config.yaml
n_layer: 14
d_model: 640
n_head: 10
n_kv_head: 5
head_dim: 64
d_mlp: 2560
vocab_size: 8192
activation: "gelu"
norm: "rmsnorm"
norm_place: "pre"
norm_eps: 1e-05
positions: "rope"
rope_base: 10000.0
rope_fraction: 1.0
qk_norm: true
attn_scale: 0.125
bias: "none"
tie_embeddings: false
parallel_block: false
init: "orth"
init_std_qkv: 0.0192
init_std_o: 0.0
init_std_up: 0.0192
init_std_down: 0.0
optimizer: "muon_variant"
lr: 0.00109
lr_mult_o: 4.0
beta1: 0.95
lr_head: 0.00615
warmup_steps: 132
schedule: "wsd"
decay_fraction: 0.309
decay_shape: "sqrt"
final_lr_fraction: 0.02
batch_tokens: 131072
seq_len: 1024
doc_mask: true
z_loss: 0.0001
train_tokens: 900600000
steps: 6872
dataset: "wikipedia_en"
MLP neurons of a small language model. Each row is named by its layer, matrix (up: input weights) and neuron, and shows model dimensions 48-111. Each number is 128 + 24 x the weight over its row's rms, rounded and kept within 0 to 255.
After each neuron's rows, "fires on" lists the tokens most often at its 100 highest values on Wikipedia text that the model never trained on. A number after a token or word is its count.

L6.up2322 [101 153 149 117 119 152 105 142 146 149  91  80 137 139 109 157 108 143 150 106 135 143 132 171 122 122 135 148 146 167 137  93 136 122 136 109 145 123 107 157 132 184 160 162 113 184 166 103 138 105 107 107 108 147 143 143 112 158 128 119 145 137 118 101]
fires on: ":" 44, "s" 22, "," 12, " and" 8, "l" 4

L6.up1264 [119 122 162 142 117 106 114 156 163 120 132 154 111 131 100 108 151 132  87 133  87 160 155  79 117 136  95 153 203 112  97 130 150 148 123 159 153 164  78 129 168  79  70 151 134 108 116 137 133 143 148 130 133 154 150 155 141 122 185 144 128 124 139 134]
fires on: " Har" 16, " ca" 11, " pro" 10, " ad" 8, " prec" 6

L6.up1046 [ 85 152 131 131 106 102 134 127 107 107 103 138 101 126 123 147 148 106 108 141 109 111 118 145 129 174 104 180 141  90 177 177 124 121 103 152  88 136 119 163  83 143 153 128 145 114 124 163 133 101 149 123 122 175 131 157  64 140 118 140  82 100 129 131]
fires on: " Har" 30, " ca" 10, "pro" 6, " Cho" 5

L6.up2226 [118 168  97  97 145 131 135 115 107 120 137  84 161 130 118 125 171 100 127 126 132 109 106 140 125 169 115 131 124 127 150 136 146 132 166 175 121 131 119 128 164 165 109 112 154 123 124  78 187 113 155 140 120 134 139 107 108 143 142 143 145 137 131 157]
fires on: " Har" 23, " pro" 12, " ca" 7, " ad" 7, " prop" 5

L6.up1567 [144 101 108 106 113 133 127  99 117 112  99 105 122 182 102 146  96 135 125 137 140 133 128 115 111  66 127 139 142 127 112  78 122  67 121 117 100 106 162 165 152 140 120 101 106 107 122  96 163  37 102 161 107 143 117 114 119 100 136 124 127 125 157 148]
fires on: " Har" 18, " pro" 17, " ad" 7, " prec" 6, " prop" 5, " pres" 5

L6.up1848 [159 138 103 113 122  63 118 130 145 110 161 129 131 152 164 157 158  96 136 137 145 129 121 154 117 132 134 145 167 127 137 135  95 141 129 132 113 140 124  92 106 136 179 145 128 129 160 104 149 126 112 124 192 136 113 122 116 186 117 138 167  94 125 167]
fires on: " Har" 17, " pro" 15, " ad" 10, " prec" 6, " repe" 5

L6.up1927 [ 93 142 144 139 101 110 133  88 143 115 147 110 122 149 122 145 109 118 129 125 129 124 132  83 122 119 113 122 140 141 184 111 114 129 131  95 166 156 123 151 156 152 107 131 115 175 111 160 161 150 122 150 146 131  90 114 127 119  80 148 132 100 128 137]
fires on: ":" 33, "s" 23, " and" 8, "l" 7, "." 6

L6.up1658 [ 68 184 154  51  97 126 138 128 116 132 142 118 146 165 136 120  82 131 102 147 157 131 163 171 130 179 129 108 115 136  92 127  93 145 174 118 113 124 114 101 146 173 147 108 154  93 123 122 106 115 145 103 136 138  81 105 119 154 113 138 120 120 130 155]
fires on: " Har" 24, " pro" 10, " ad" 10, " repe" 8, " prem" 6, " prec" 6

L6.up2187 [161 130 151 165 162  76  86  95 130 121 176 136 132 108 149 153 134 133 183 116 128 119 110  70 115 148 128 121  90 133 113 111 162 156 136 115 133 124 157  78 149 100 107  91 155 166 117  88 152 124 124 120 138  63 106 102 157 130 150 122  93 147 124 108]
fires on: " Har" 22, " pro" 14, " ad" 10, " pres" 5

L6.up599 [151 130 135 128 161  98 118 116 116 143 152 145 110 140 154 176 137 131 132 152 129 118 157 129 106 130 161 142  92 110 119 122 128 182 168 141 127 154 138 110 142 100 132 159 109  92 138  78 109 103 161 131 135 135 129 111 113  87 162 134 107 151 119 139]
fires on: " Har" 25, " pro" 22, " Box" 5, "op" 4

L6.up101 [129 114 122 162  98 144 184 131 135 136 107 134 112  94 126 111 116 103 112 132 137 118 145  82 117 193 160 151 122 145  96 138 134 126 150 126 129 179 156  78 152 121 101  72 147 130 144 174 103 112 100 117 140 136 105 133 152  82 128 144 143 154 130 145]
fires on: " Har" 33, " ca" 10, " prop" 5, " Great" 4, " tra" 4, " pro" 4

L6.up352 [145 156 130 168 131 172 130 144 132 115  92 118 141 134 203 167 150 117 143 142 108  79 169 142  99 133 126 156 135 126 116 158 171 138 127 116 168 129 121 136 174 191 132  94 130 143  95 121 107 109 137 135 114 134 153 110  96  81 121 115 103  94 143 128]
fires on: ":" 30, "s" 30, "," 6, ";" 6, " and" 5, "l" 5

L6.up973 [129 134 113 168 117  98 125 141 161 128 100 121 101  83 114 127 148 127 112  90 124 102 111 118 102 121 129 157 174 115  84 166 157 115 140 119 105 177 146 122 140 133 128 109 143 126 148 149 132 134 122 130 112 164 107 173 132 141 121 145 155 132 128 137]
fires on: " Har" 31, " ca" 7, "de" 6, " pres" 5, " Com" 5, " Corn" 5

L6.up1265 [119  92 129 137 143 116 158 124 131 142 157 132 147  72 120 120 130 148 136  88 131  98 154  83  92 146 150  96 136 122 122 142 168 178 102  95 136 145 172 104 105 125 134 108 101 123 113 126 166 103  93 117  97  78 142 142 137 140 130 123 129 113 144  95]
fires on: " Har" 25, " pro" 14, " ad" 10, " prec" 5, " ca" 5

L6.up47 [173 172 133 141 161 125 128 145 126 131 108 139 127 100 113 121 147 105 114 114 151 124 115 161 131  99  98 108 153 115 145 119  84 154 120  74 141 133  90 171 100 131 110 146 132 114  96 151 127 155 120 133 121  91 108 143  93 145 132 130 110  69 119 114]
fires on: " Tom" 15, " stra" 11, " dr" 9, " opp" 8, " cap" 7

L6.up2531 [136 124 103  82 164 158 116 132 131 116  83 123 107  72 108 138  71 123 101  90 137 126 126 158 145 118 115 146 178  90  89 166  87 133 167 150 158 131  71 128 161 109 160 143 146 127 164 160 103 133 153 136 111 166 133 124 131 109 142 115 116 146 120 131]
fires on: " and" 52, ":" 23, "s" 13, " of" 7

L6.up968 [122 153 113 125 155 134 114 117 115 134 145 116 134 122 141 126 117 132  77  96 104 101 145 146 122  80 132 101 133 134 132 114 116 144 144  93 111 113 127 145  94 140 112 116 113 175  77 144 100 132 158 145  84  97 100 176 155  97  76 135  99 111 124 148]
fires on: " Team" 16, " Tom" 15, " cap" 12, " acqu" 11, "Des" 5, " conf" 4

L6.up2513 [112 112 163 154  93 137  82  96 129 143 136 119 153 137 118 163 116 125 121 134 157 109 139 110 134 133 113 111 170  94 151 112 164 148 133 113 137  97 112 126 130 140 131 165 158 154 136  83 150 151 124  99 181 100 138  89  93 109 108 140 117 120 107 149]
fires on: " pro" 15, " Har" 10, " ad" 10, " repe" 7, " ca" 7, " prec" 6

L6.up2459 [117 121 123  95 122 120 103 127 142 153 140 144 118  92 141 132  76 124 123 148  92 153 127 122 118 162 128 119 137 111 146 120 132 143 134 151 142 115 125 115 151 113 160 188 129 105  87 159  84 138 143 146 137 168 175 128 138  91 130 137 131 153 131 124]
fires on: ":" 41, " of" 18, "s" 15, " and" 9

L6.up104 [112  99 165 168  83 155 170  94 130 113 119 123 125 139  93 122 155 174 144 187 111 126 138 137 108 104 168 104 128 105 120  77 149 119 144  93 123 149 138 154 140 132 118 134  82 167 152  84 162 135  83 120  98 124 137 145 123 156 105 122 157 120 151 128]
fires on: " Har" 27, " pro" 13, " ad" 9, " Box" 5, " prec" 5

L6.up1644 [110 168 117  53 141 134 121  99  96 110 177 117 152 142 124 101 140 166 149 120 135 132 126 156 117 116 136 107 133 133 124 122 122 155 141 137 106 117  99 150 145 149 144 139 170  74 123  91 159 175 143 144  69 152 124 156 110 121 160 141 105 111 134 127]
fires on: " pro" 13, " ad" 10, " prec" 9, " repe" 8, " ca" 6, " Har" 5

L6.up879 [127 107 135 119 124 146 141 102 129 111 134  86 134 138 145 137 168 171  99 131  92 133 130 118 129  91 146 116 110 108 123  71 124 107 112 133 145  96 136 126 164 111 113 113 135 117 156 125 142 129 107 119 115 198 160 108 131 134 125  92 133 130 127 127]
fires on: " Har" 25, " ca" 11, " pro" 10, " prop" 5, " pres" 5

L6.up1770 [129 158 131 116 178 132 136  98 116  96 160  99 106  90 143  77 120 122 147 132 129 146 112 126 161 156 139  97  94 107 125 153 117 181 170  77 124 152  84 137 157 130 132 189 168  95 112 132 115 154  90 139 129 146 116 124  94 155 131 124 135  55  93 164]
fires on: " Tom" 15, " Tri" 10, " Atl" 9, " opp" 8, "iv" 5, " prec" 4

L6.up541 [143 137 164 103 147 189 150  81 115 128 124  98 121 125 118 150 110 148  94 173 152 131 108 117 132 113 155  93 170 102 155 110 140  51 161 130 154 178 121 122 156 126 133 136 122 134 111 109 144 132  82 106 132 115 133  88 127 130 167 132 102 138 103 125]
fires on: " Har" 22, " pro" 11, " ca" 7, " prop" 5, " pres" 5, " prec" 5

L6.up2172 [122  92 138 159 129 148 107 153 138 106 102 127 147 106 123 152 114 146 106 129 100 133 122 110 136 110 139 164 137 130 110 109 140 100  85  94 118 135 118 130 133 113 130  59 116  87 128 147 107 125 142 123 133 131 141 182 103 145  72 110 125 130 127 104]
fires on: ":" 38, "," 22, "s" 21, " and" 12

L6.up2483 [144 150  93 126 156 116 151 121 132 126 153  87 123 134 146 146 152 109 127 183 142 132  99 122 134 143 110 171 143 122 149 130 116 115 129 110 143 123 125 120 146 163 132 130 147 150 153  83 121 184 108 108 123 129 155 110  95 123 100 136 126 125 127 147]
fires on: " pro" 15, " Har" 14, " ca" 13, " prop" 5, " pres" 5

L6.up20 [133 131 136 163 159 118 171 135  99 118 123 134 123  78 140 128 129 113 107  66 143 152 148 134 167 163 154 120 167 115 158 150 167  99  88 151 146 137 138 157  93  89 163 137 158 144 108 148 131 122 180 140  76 122 115 138 115 164 123 130 134 121 138 164]
fires on: " pro" 14, " ad" 9, " prec" 7, " repe" 7, " Har" 7, " ca" 6

L6.up499 [167 162 129 176 157 128 146 114 121 110 178 131 139 115  87 130  97 184 153 109 151 111 107  76 147 131 136 152 120 113 162 119 142  97 112 137 120 107  84 137 137 122 115  91  89  91 117 186 128 124 122  97 138 141 107  90 165 117 146 134 102  97 157 124]
fires on: " su" 13, " pro" 10, " ad" 9, " repe" 8, " prec" 6, " opp" 6

L6.up1792 [103 117 162 114 112 151 138 122 129 144 166 121 151 119 102  86 127 144 121 177 113 126 132 111 103 137 137 131 174 148 129 128 102 155 120 141 129 142 116 113 101 134 114 143  95 137 119 128 154 117 140 135 126 120 142 130 168 172 112 133 133 129 135 156]
fires on: " and" 40, " of" 16, "s" 14, "," 11, "ary" 7, " -" 6

L6.up735 [ 84 129 120 121 141 135 163 145 136 150 118 128 143 133 160 131 140 120 103 152 105 174 139 175 134  86 119 157 129 116 115  94 154 141 140 177 127 100 162 151 121 140 144 133 120 164 171 100  94 108 152 118  87 125 150 152 110 127 132 145 137 101 106 106]
fires on: "," 31, "s" 20, " -" 13, " of" 12, " and" 11, ":" 8

L6.up1731 [129 105 177 155  68 155 123 108 157  89 119 148 142 137 119 104  72 165  87 132 114 119 149 132  98 171 106 100 140 154 165 143 122 111 112 118 128 145 146 123 143 126 154 107 139 125 126 136 134 184  85 114 108 159 176 138 116 110  97 143 136 118 108 163]
fires on: ":" 15, "s" 13, ";" 12, "l" 7, "]" 5

L6.up453 [126 117  95 122 151 121 123 148 121 162  87 168 136 128 102 151  90 142 140 166 142 161 150 164 118 161 113 133 169 134 141 115  80 120 116 133 145 125 104 133 115 161 150 154 124 127 131 169 118  76 110 108 101 115 179 121 112 187 116 128 147 103 131 143]
fires on: " Har" 28, " ad" 12, " pro" 9, " prec" 5, " ca" 5

L6.up2494 [161 133 123 171 140 153 128 120  87 124  82 137 120 149  84 134 149 148 145 148 101 155 100 130 123 144 145 140 119 103 166 141 120 131 127 123 147 105 163 139 106 160 130 141 152 164 114 141 127 127 155 151 139 133 113 111 165 167 167 126 150 100 147 134]
fires on: "se" 12, ";" 10, "s" 9, " (" 9, "/" 8, ":" 6

L6.up2201 [ 76  98 109 102 153 136 120 138  99 130 128 120 146  68 146 146  93 119 118 162 132 142 149  89 132 152 117 115 114 119 145 136 127 145 135 127 113 152 104 133 165 131 146 153 178 157  65 119 134 123 161 162 123 104 109  81 127 114 158 137 154 149 134 127]
fires on: ":" 41, "s" 19, " and" 16, " -" 14, "," 6

L6.up1256 [132  97 143  97 119 157 158  98 131 150 102 102 144 137 152 138 151 138 117  74  98  87 134 158 108 124 103  84 121 104 145  90 139  89 122 130 134 100 137 134  65 153 142 142 123 125 181  94 146 104 117 115 133 104 141  87 145  97 142 147 148 189 121 127]
fires on: " pro" 14, " ad" 12, " repe" 8, " Har" 7, " prec" 6, " ca" 6

L6.up1812 [123 154 137 112 111 127 157 116 151 131 136 152 131 162 146 128 158 158 134 135 119 134 130 146 147  48 158 120 132 115 162 148 125 152 131 104 123 137 116 147 146 199 112 129 120 131 128 116 130 122 137 122 118 125 155 186 112 187 124 100 132  91 129 120]
fires on: " Har" 25, " pro" 10, " Po" 6, "op" 5, " Cho" 5, " Chi" 5

L6.up2430 [129 131 115 187 105 110 106 144 168  94 139 136  96 132 119 135 143 108 143  91 166 109 121 129 142 167 148 149 121 109 149 136 143 111 156 124 154 131 105 114 146 104 118  88  90 127 124 149 136 122 145 130 104 124 116 128 169 186 139 112 120 135 133 147]
fires on: " Tom" 14, " su" 10, " repe" 8, " br" 8, " opp" 6, " dis" 6

L6.up1451 [115 115 111 120 137 146 125 136 172 145 111  84 108 124 155 136 139 169  75 160 108 139 141 138 140  80 130 104 110 114  94  89 126 155 140  95 144 157 133 157 111 163  97  56  98 154 140 112 100 130 108 129 131 170 167 137 121 155 130 127 154 116 130 155]
fires on: " Har" 14, " pro" 13, " ca" 11, " ad" 10, " prec" 6

L6.up1546 [132 103 156 103 168 118 104 117 119 125 142 143 136 153 130 140 182 139 118 116 110 109 154 117 139 112  77 122 116 108 127 109  94 146 140 146 111 138 110 101 101 117 114 119  99 159 119  91 133 154 120 110 120 129 132 154 155 168 145 126 158 146 130  81]
fires on: " dis" 18, " pro" 13, " repe" 8, " Tom" 7, " prec" 7

L6.up235 [131 163 157 172 110  81 110 132  87 118 125 122 161 156 144 150 122 160  85 110 144 171 106 133 107 146 155 124 117 151 118 131 137 148 149  91 158 152 125 143 153 107 117 101 134 136 124 132 117 129  99 140 113 111 101 142 129  37 108 145 118 154 150 122]
fires on: " Har" 24, " ca" 9, " pro" 8, " ad" 8, " prec" 7, " pres" 5

L6.up648 [119 121 187 148 104 121 146 109 128 108  72 122 103 102 131 103 106  98 172 118 126 139 116 133 115 123 135 152 131 117 161 134 127 127 147 120 159 109 114  91 149 125 176 166 115 148 106 126 109 124 112 119 119  90 143 114 126 138 164 113 113 116 136 153]
fires on: " Har" 19, " pro" 11, " ad" 8, " prec" 7, " ca" 7, " repe" 6

L6.up2389 [168 149 111 130 109 139 143 115 105 146 109 147 162 139 138 171 148 104 118 151 162 141 117 154 136 153 131 127 139 146 139 144 120 155 139  82 133 103 119  63 172  57 136 156 138 139  70 119 110 131  99 151  93  99 106 123 123 126 117  89 126 139 162  94]
fires on: " Har" 14, " pro" 12, " ad" 10, " prec" 7, " repe" 7

L6.up2451 [125 195 118 120 101 141 129 132 163 131 130 101 124 136 117 119 121 118  97 105 112  89 158  86 102 170 141 145 136 130 143 161 142 109 123 143 139 100 112 133 132 163 143  94 109 159 111 102 174 121 149 101 164 107 139 162 114 116  86 123 128 121 139 126]
fires on: ":" 37, "s" 21, ";" 9, "," 7, "." 6, "se" 4

L6.up2196 [121 107 149 103 133 122 133  99 150 150 126 126 143 130  95 136 103 123 129 128 138 145 116 102 117 142 116 158 171 103 144 111 122 142 143 127 140 110 122 120 138 157 132 162  89 137 174 116 132 144 124  80 114  82 164 145  94 155 147 135 149 126 133 148]
fires on: " Har" 30, " pro" 17, " ca" 8, " prop" 5

L6.up852 [103  96 142 128 139 118 135  85 134 122  97 126 104 136 109 152 175  87 130  77 101 130 159  63 104 115 132 134 126  92 137 136 154 110 114  62 127 129 123 176 123 130 171 120 111 146 106 127 126  66 129 141 153 125 129 127  96 130 135 125 117 122 143  84]
fires on: " Har" 28, " pro" 14, " prec" 7, " ca" 5

L6.up1143 [187 136 138  99 123 129 129 144 118 153  72 133 128 116 137 122 189 124 123 160 112 139 114 172 140 101 153 140 182 131 140 138 144 132 122  90 110 166 147 165 149 163 172 184 128 165 126 107 119 116 129 151  83 156 141 115 137 137 129 116 147 114 131 109]
fires on: ":" 49, " and" 19, "s" 17, "," 10

L6.up686 [132 129 153 156 117 138 102 149 120 155 144 109 130 119 144  91 148 179  93 139 152 144 114 117 140 125 144 125 151 150 161 151 112 101 112 198 114 151  86 107 109 154  87 132 121 154 110  71 165 154 129 130 134 164 162 122 146 184 149 134 172 146 139 150]
fires on: "," 18, " and" 14, "ary" 12, " of" 12, " -" 12

L6.up1769 [126 117 152 103 140 111 121 152 133 158 120 116 120 127 138 149 132 136 174 102 154 183 123 111 118 165 163 122 164 134 141 121 148  90 102 120 161 140 130 159 127 106 131  97 153 139 120 136 128 153 116 131 171  97 113 120 136 115 114 114 135  89 118 168]
fires on: " Har" 21, " pro" 12, " ad" 10, " prec" 7, " ca" 7, " pres" 5

L6.up2446 [174  94 112 173 121 129 199 115 141 139 138 151 122 104 164 146 174 102 134 168 151  72 120  64 114 138 173 151 120 133 147 154 156 127 131 136 127 156 117  97 160 105 152 123  96 142 109 142 162 148 102 136 124  83 105 132 152 171  98 107 176 153 117 118]
fires on: " Tom" 15, " su" 14, " opp" 11, " acqu" 11, " cap" 8, " bu" 6

L6.up2017 [138 110 201 141 101 110 133 104 134 117 106 145 145 154  82  67 111 145  88 135 136 201 136  81 144 142 147 122 156 139 141 173 139 122  98  84 139 124 101 149 129 136  82 114 122 110 164 111 118 180 135 129 116 103 164 105 144 179 118 132 135 140 133 151]
fires on: " and" 60, "s" 21, " -" 5

L6.up932 [129  75 139 154 125 158 156 161 137  98 110 107 107 111 149 135 141  86 108 136 113 140 104  95 130 137 137 162 148  88 165 170 148 125 153 140 157 146 106 132 149 109 152 124 119 133 157 124 160 138 104 131 163 126  92 138 140 147 118 144 108  90 121 101]
fires on: "s" 41, " and" 30, "," 9, "ary" 7, "le" 4, " of" 4

L6.up681 [156 137 111 168 114 128 182 101 139 147 121 119  97  99 111 112  95  97 153 115 114 125 139  89  94 134 128 128 131 133 105 115 120 115 137  88 116 112 172 130 141 123 150 120 114 128 113  94 142 150 119  89 128 128 132 136 110 102 154 128 128 161 115 132]
fires on: " Har" 25, " pro" 13, " ca" 8, " ad" 7, " prec" 6, " pres" 5

L6.up624 [ 99 110 136 144 135 120 145 133 113 126 136 144 119 142  93 142  96 141 162  85  99 101 147 135 118 151 127 123  88 136 112 145 151 124 124 122 129 167 127 160 114  66 111 161 122  99 149 126 120 123 121 101 114  95 161 118 116 136 157 117 112 111 114 148]
fires on: " Har" 24, " pro" 12, " ca" 8, " prop" 5, "op" 5

L6.up876 [143 140 121  99 182  89 154 150 180 133 114  82  72  97 132 148 135 160 123 108 153 152 134 119 148 159 159 133 145 111 147 150 145 127 152 124 136 166 130 118 115 149 143 122 136 108 100 194 175 148 104 128 128  87 135 196 171 150 132 135 122 147 137 146]
fires on: " Tom" 14, " br" 10, " dis" 10, " opp" 8, " repe" 6, " su" 5

L6.up23 [104 137 131 163 137 130 117 127 124 110 116 129 125 125 135 130 157 103  97  85 117 148 132 166 122 145 122 117 129 132 119 126 155 134 117 123 144 149 137 163 120 154 151 135 129 129 159 149 126 143 125 123  86 130 124 136 118 171 130 144 174 139 125 136]
fires on: " -" 29, " and" 24, "s" 16, "ary" 7, "er" 4, " of" 4

L6.up1489 [122 106  97 136 157 115 122 129 178 112 133 133 124  94 126 109  87 122 122 108 118 129 134 158 110 102 123 189 125 116 100 150 128 107 130 154  81 134 161 106 124  96 129  99  99 121 115 157  87 120 122 118 150 115 164 169 114 117 127 141  95 122 114 101]
fires on: " Har" 29, " ca" 12, " ad" 11, " pro" 6

L6.up1715 [133 128 170 108 132 169  78 178 126  90  95 150 118  81 102  94 111 106 162 163 148 132 121 143  92 157 141 148 130  94  99  97 108  94 122 125 120 101 138 144 161 139 124 119 117  98 118 114 124 101 149 147  89 146 122 172 155  91  73 125 161 167  99  94]
fires on: ";" 17, "s" 17, ":" 15, "se" 13, "." 7

L6.up1705 [175 119 128 101 123 163 159  99 175 136 143 129  95 158 123 116 101 133 124 130 136 102 142 142 127  97 109 148 130  97 125  92 115  93 156 111 132 136 135 119 121 146  91 162  74 158 137  81 147  90 112 102 173 132  88  71 162 119 165 142 148 139 137 163]
fires on: " pro" 15, " Har" 14, " ca" 10, " prop" 5, " Box" 5, " ad" 5

L6.up2418 [160  58 109 145 148  92 121 128  87 135  70 133 134 112 126 132 140 138 134 155 108 154 151 146 166 160 155 154  86 105 157  85 109 105 146 104 133 127 140 131 138 151 130 146 136 137 136 141 128 136 116 142 133 140 106 131 121 101  67 117  69 100 136 151]
fires on: "s" 38, ":" 24, "." 10, "," 4, " and" 4

L6.up850 [130 204 128  82 154 121 110 125 128 131 131  89 142 139 156 130 190 127 113 185 143 156 127 145 127 141 140 100 114 103  77 117 120 146 134 142 129 141 134 143 132 125 147  83 146 104 160 154 125 143 131 136 165 154 150 149 104 162 140 134 156 157 155 108]
fires on: " pro" 18, " ad" 10, " prec" 9, " dis" 8, " rep" 7

L6.up2511 [143 122 125 167 108 145 142 115 131 155 130 168 124 126 108 142 139  80 146 148 108 149 111 141 140 118 117 151 157 143 128 104 142 135 134 136  96 144  98 137 168 151 151 162  82 121 163 115 116 128  71 133 136  72 111 159 135 123 129 138 155 126 132 143]
fires on: " Har" 24, " pro" 15, " ad" 9, " pres" 5, " prec" 5, " ca" 5

L6.up1628 [ 86 151  94 112 104 101 160 106 139 120  95 149 113 156  94 127 120 105 141 142 133 154 127 173 116 143 122 170 174 118 108 138  93 114 108  96 109 147 147 141 138 127 107  66 112 100 147 139 133 153  96 155 124 167  88 143 108 115 165 140 126 130 130 120]
fires on: " pro" 15, " Har" 12, " ca" 10, " prop" 5, " prec" 5, " ad" 5

L6.up2145 [136 151 129 131 140 131 124 140 134 137 154 104 140  95 130 112 124 119 145  94 120 122  89 128 126 121 117 135 119 135 146 149 175 117 132 135 124 172 124 112 147 141 108 124 103 115 163 119 144 114 148 120 134 139 162 117 112 164 130 132 149 144 126 138]
fires on: " Har" 12, " ca" 11, " da" 10, " ad" 7, " prec" 5, " dev" 5

L6.up2096 [109 116  71 168 140 108 174 151 121 118 125 118 128  68 123  87  98  70  95  56 134 165 126 119 114 156 138  98 145 139 141 131 152 130 125 100 149 150 133 124 144 104 121 137 157 138 117 131 146 121 121 110 166 103 127 137 117  78 124 150 132 138 131 122]
fires on: " pro" 18, " ad" 10, " repe" 8, " prec" 6, " opp" 6, " ca" 5

L6.up1025 [169 142 121  80 156 113 103 146 120 123 138 176 121  94 139 134  99 108 136 116 149 146 130 110 108 134 169 134 142 118 143 116 125 181 112 136 117 143 108  90 140 140 192 183 141  96 102  89 115 140 169 131 105 165 146 159 124 104 139 114 131 167 138 129]
fires on: ":" 50, "s" 25, " and" 8, "," 7

L6.up548 [125  83  97 102 129 106 155 181 152 109 141 119 162 136 122 145 143 110 163 131 111 144 104  87 112 153 134 156 168  95  98 123 124 142 118 131 129 131 137  90 120 138 134 131 103 145 153 126 116 106 143 101  93 123 135 142 131 176 113  97  93 135 104 169]
fires on: " pro" 15, " ad" 12, " repe" 8, " Har" 8, " prec" 7, " su" 5

L6.up551 [151 140 121 118 156  92 106 111 125 155 135 107 144 113 111 108 177 147 151  66  92 140 132  84 103 108 132 102 147 131 148 138 133 178 138  73 139 136 144 150 102 102 113 117  96 175 172  94 132 138 125  84 118 136 128 159 169 106 116 125 143 140 132 114]
fires on: " pro" 11, " Har" 11, " ad" 9, " repe" 8, " prec" 7, " ca" 6

L6.up193 [156 164 128 115 158 102  81 166 152 160 126 152 156  83 158 153  97 118 123 132 123 131 137 103 148 122 158 143 133 104 135 104 124 110 135 141  99 111  80 148 148 202 121 124 129 112 127 147  96 151 107 133 130 172 157 102  81  93 173 126 117 110 130 101]
fires on: ":" 73, "s" 12, "," 8, " and" 5

L6.up1920 [141 184 145 104 142 147 108 124 191 101 125  83 125 114 138  94 150 128 149 110 117 138 140 144 148 131 133 117 150 117 140 137  92 169 164  90 136 136 129  67 116 119 101 101  99 125 137 144  81 166 134  99 153 156 145 135 145 124 128 111 155 133 118 143]
fires on: " Har" 21, " ad" 10, " pro" 10, " ca" 8, " pres" 5, " prec" 5

L6.up1456 [180 126 143 128 114 121  88 112 136 140 109 126 129 189 110 123  78 171  97 138 110 147 123 118  83  93 106 101 142 107 153 178 122 100 147 123 125 150 151 129  81 154 105 104 111 158 145 131 176 126 130 123 115 118 115 128 178 181 131 134 149 122 119 111]
fires on: ":" 49, "s" 19, " and" 12, "," 9

L6.up2217 [120 122 141 100 133  99 101 112 126 142 105 123 121 155 164 101 101 142 120 162 153 118 111 145 146 116 139  96 151 157 123 103 117 117 130 142 120 127  95 135 139 122 146 154 142  87  81 108 125 116  89 112 142 144 126 103 125 105 137 125 131  99 127 124]
fires on: " ad" 12, " dis" 11, " repe" 8, " br" 8, " Tom" 6, " prec" 6

L6.up1531 [114 124 158 129 122  82 103 128 111  94 126 174 111 110 143 142 128 133 106 128 139 146 109  96 127 160 127 102 124 181 126 148 117 156 122 109 119 140 145 163 143  81 145 155 149 131 151  78 130 125 117 105 130 101 141 124 114  93 133 126 125 120 115 148]
fires on: " Har" 24, " ca" 12, " pro" 10, " ad" 6

L6.up671 [136 160 151  67 155 113 104 133 100 107 192 108 145 133 106  93  75 134 112 166 160 144 134 154 140 159 148 100 114 138 118 138 160 127 156 129 126 137 128 133 177 175 136 153 149  83 111  94 100 124 110 147 146  46 152  90 138  98 132 123  91 121 123 139]
fires on: " pro" 16, " ad" 12, " repe" 8, " prec" 7, " Har" 7, " ca" 6

L6.up2210 [168 114 144 102 152 129 121 139 114 171  90 124 148 152 116 140 124 162 147 162 108 178 130  99 125 167 151 152 117  95 150 168 119 152 124 131 166 135 138  97 139 124 150 143 110 116 116 148 158 134  79 128 123 154 103 192 150 142 130 115 110  95 129 143]
fires on: "," 45, " and" 23, "s" 19, " of" 5, ":" 4

L6.up2183 [156 122 127 126 128 129 132 103 150 114  96 165 154  96 135 150 124  94 153  60 104 104 144 101 111 140 143 109 124 131 138  68 122 163 127  90 143 139 157 165 109 152 138 118 111 147 138 119 130 122 129 109 122 141 152 113  97 130 136 116 129 108 106 146]
fires on: " pro" 16, " ad" 11, " Har" 9, " repe" 7, " ca" 7, " prec" 6

L6.up2334 [145 136 140 112 186 104 124 108 107 158 154 138 130 120 131 148 113 127 113  87 127 118 121 145 134  96 111 115 120  99 174 142 137 102 137 101 121  94 153 144 140 116 164 183 137  69 136 102 134 141 135 107  93 154  91 102  83 134 137 126 130 107 150 168]
fires on: " Har" 26, " ca" 14, "op" 6, "rab" 5, " prop" 5, "oc" 5

L6.up1911 [156  72 114 144 110 143 156 100 109 139 134 120 128  94 130 132 132 130 142 134 134 149 121  92 123 116 135 127 151 158 141 107 151 115 136  81 133 138 112 128 143  71 200 126 122 122  91 114 166  95 121 136  83 110 114 158 105 103 120 134 106 118 156 131]
fires on: " Har" 23, " pro" 17, " ad" 14, " prec" 9

L6.up2390 [130 165 122 126 119 128 106 123 112 111 195 125 131 147  99 143 147 130 102 148 122 103 140 112 103 115 154 112 181 113 127 103 129 108 142  86  95 130 153 128 130 193 117 134  85 142 107 100 126  93 170 120 149 159 112  75 135  92 152 142 171 151 146 135]
fires on: " pro" 19, " ca" 15, " Har" 11, " repe" 8, " ad" 8, " prop" 5

L6.up1913 [130 121 118 144  94 163 190 147 120 121  96 109 136 127  96 151  59 124  97 147 129 107 130 126 100 103 139 167 121 139 126  91 107  46 140 110 157 168 138  65 120 117  74 126 128 147 101 144  98  89 134 144 140 105 100 137 141 113 141 135 140 121 122 132]
fires on: " Har" 20, " ca" 14, " pro" 13, " ad" 8, " prec" 5

L6.up1152 [ 93 149 112 129 125 164 175 109 143 136 155 103 102 113 140 107 118  84 103 138  73  94 115 114 102 118  98 149 187 128 125 150 125  93 176 173 132 140 131 148 117 167  92 127 127 160 145 128 123 137 131 142 115 125 121 115 131 133  80 142 126 125 137 121]
fires on: ":" 47, "s" 14, " of" 13, " and" 7, "al" 6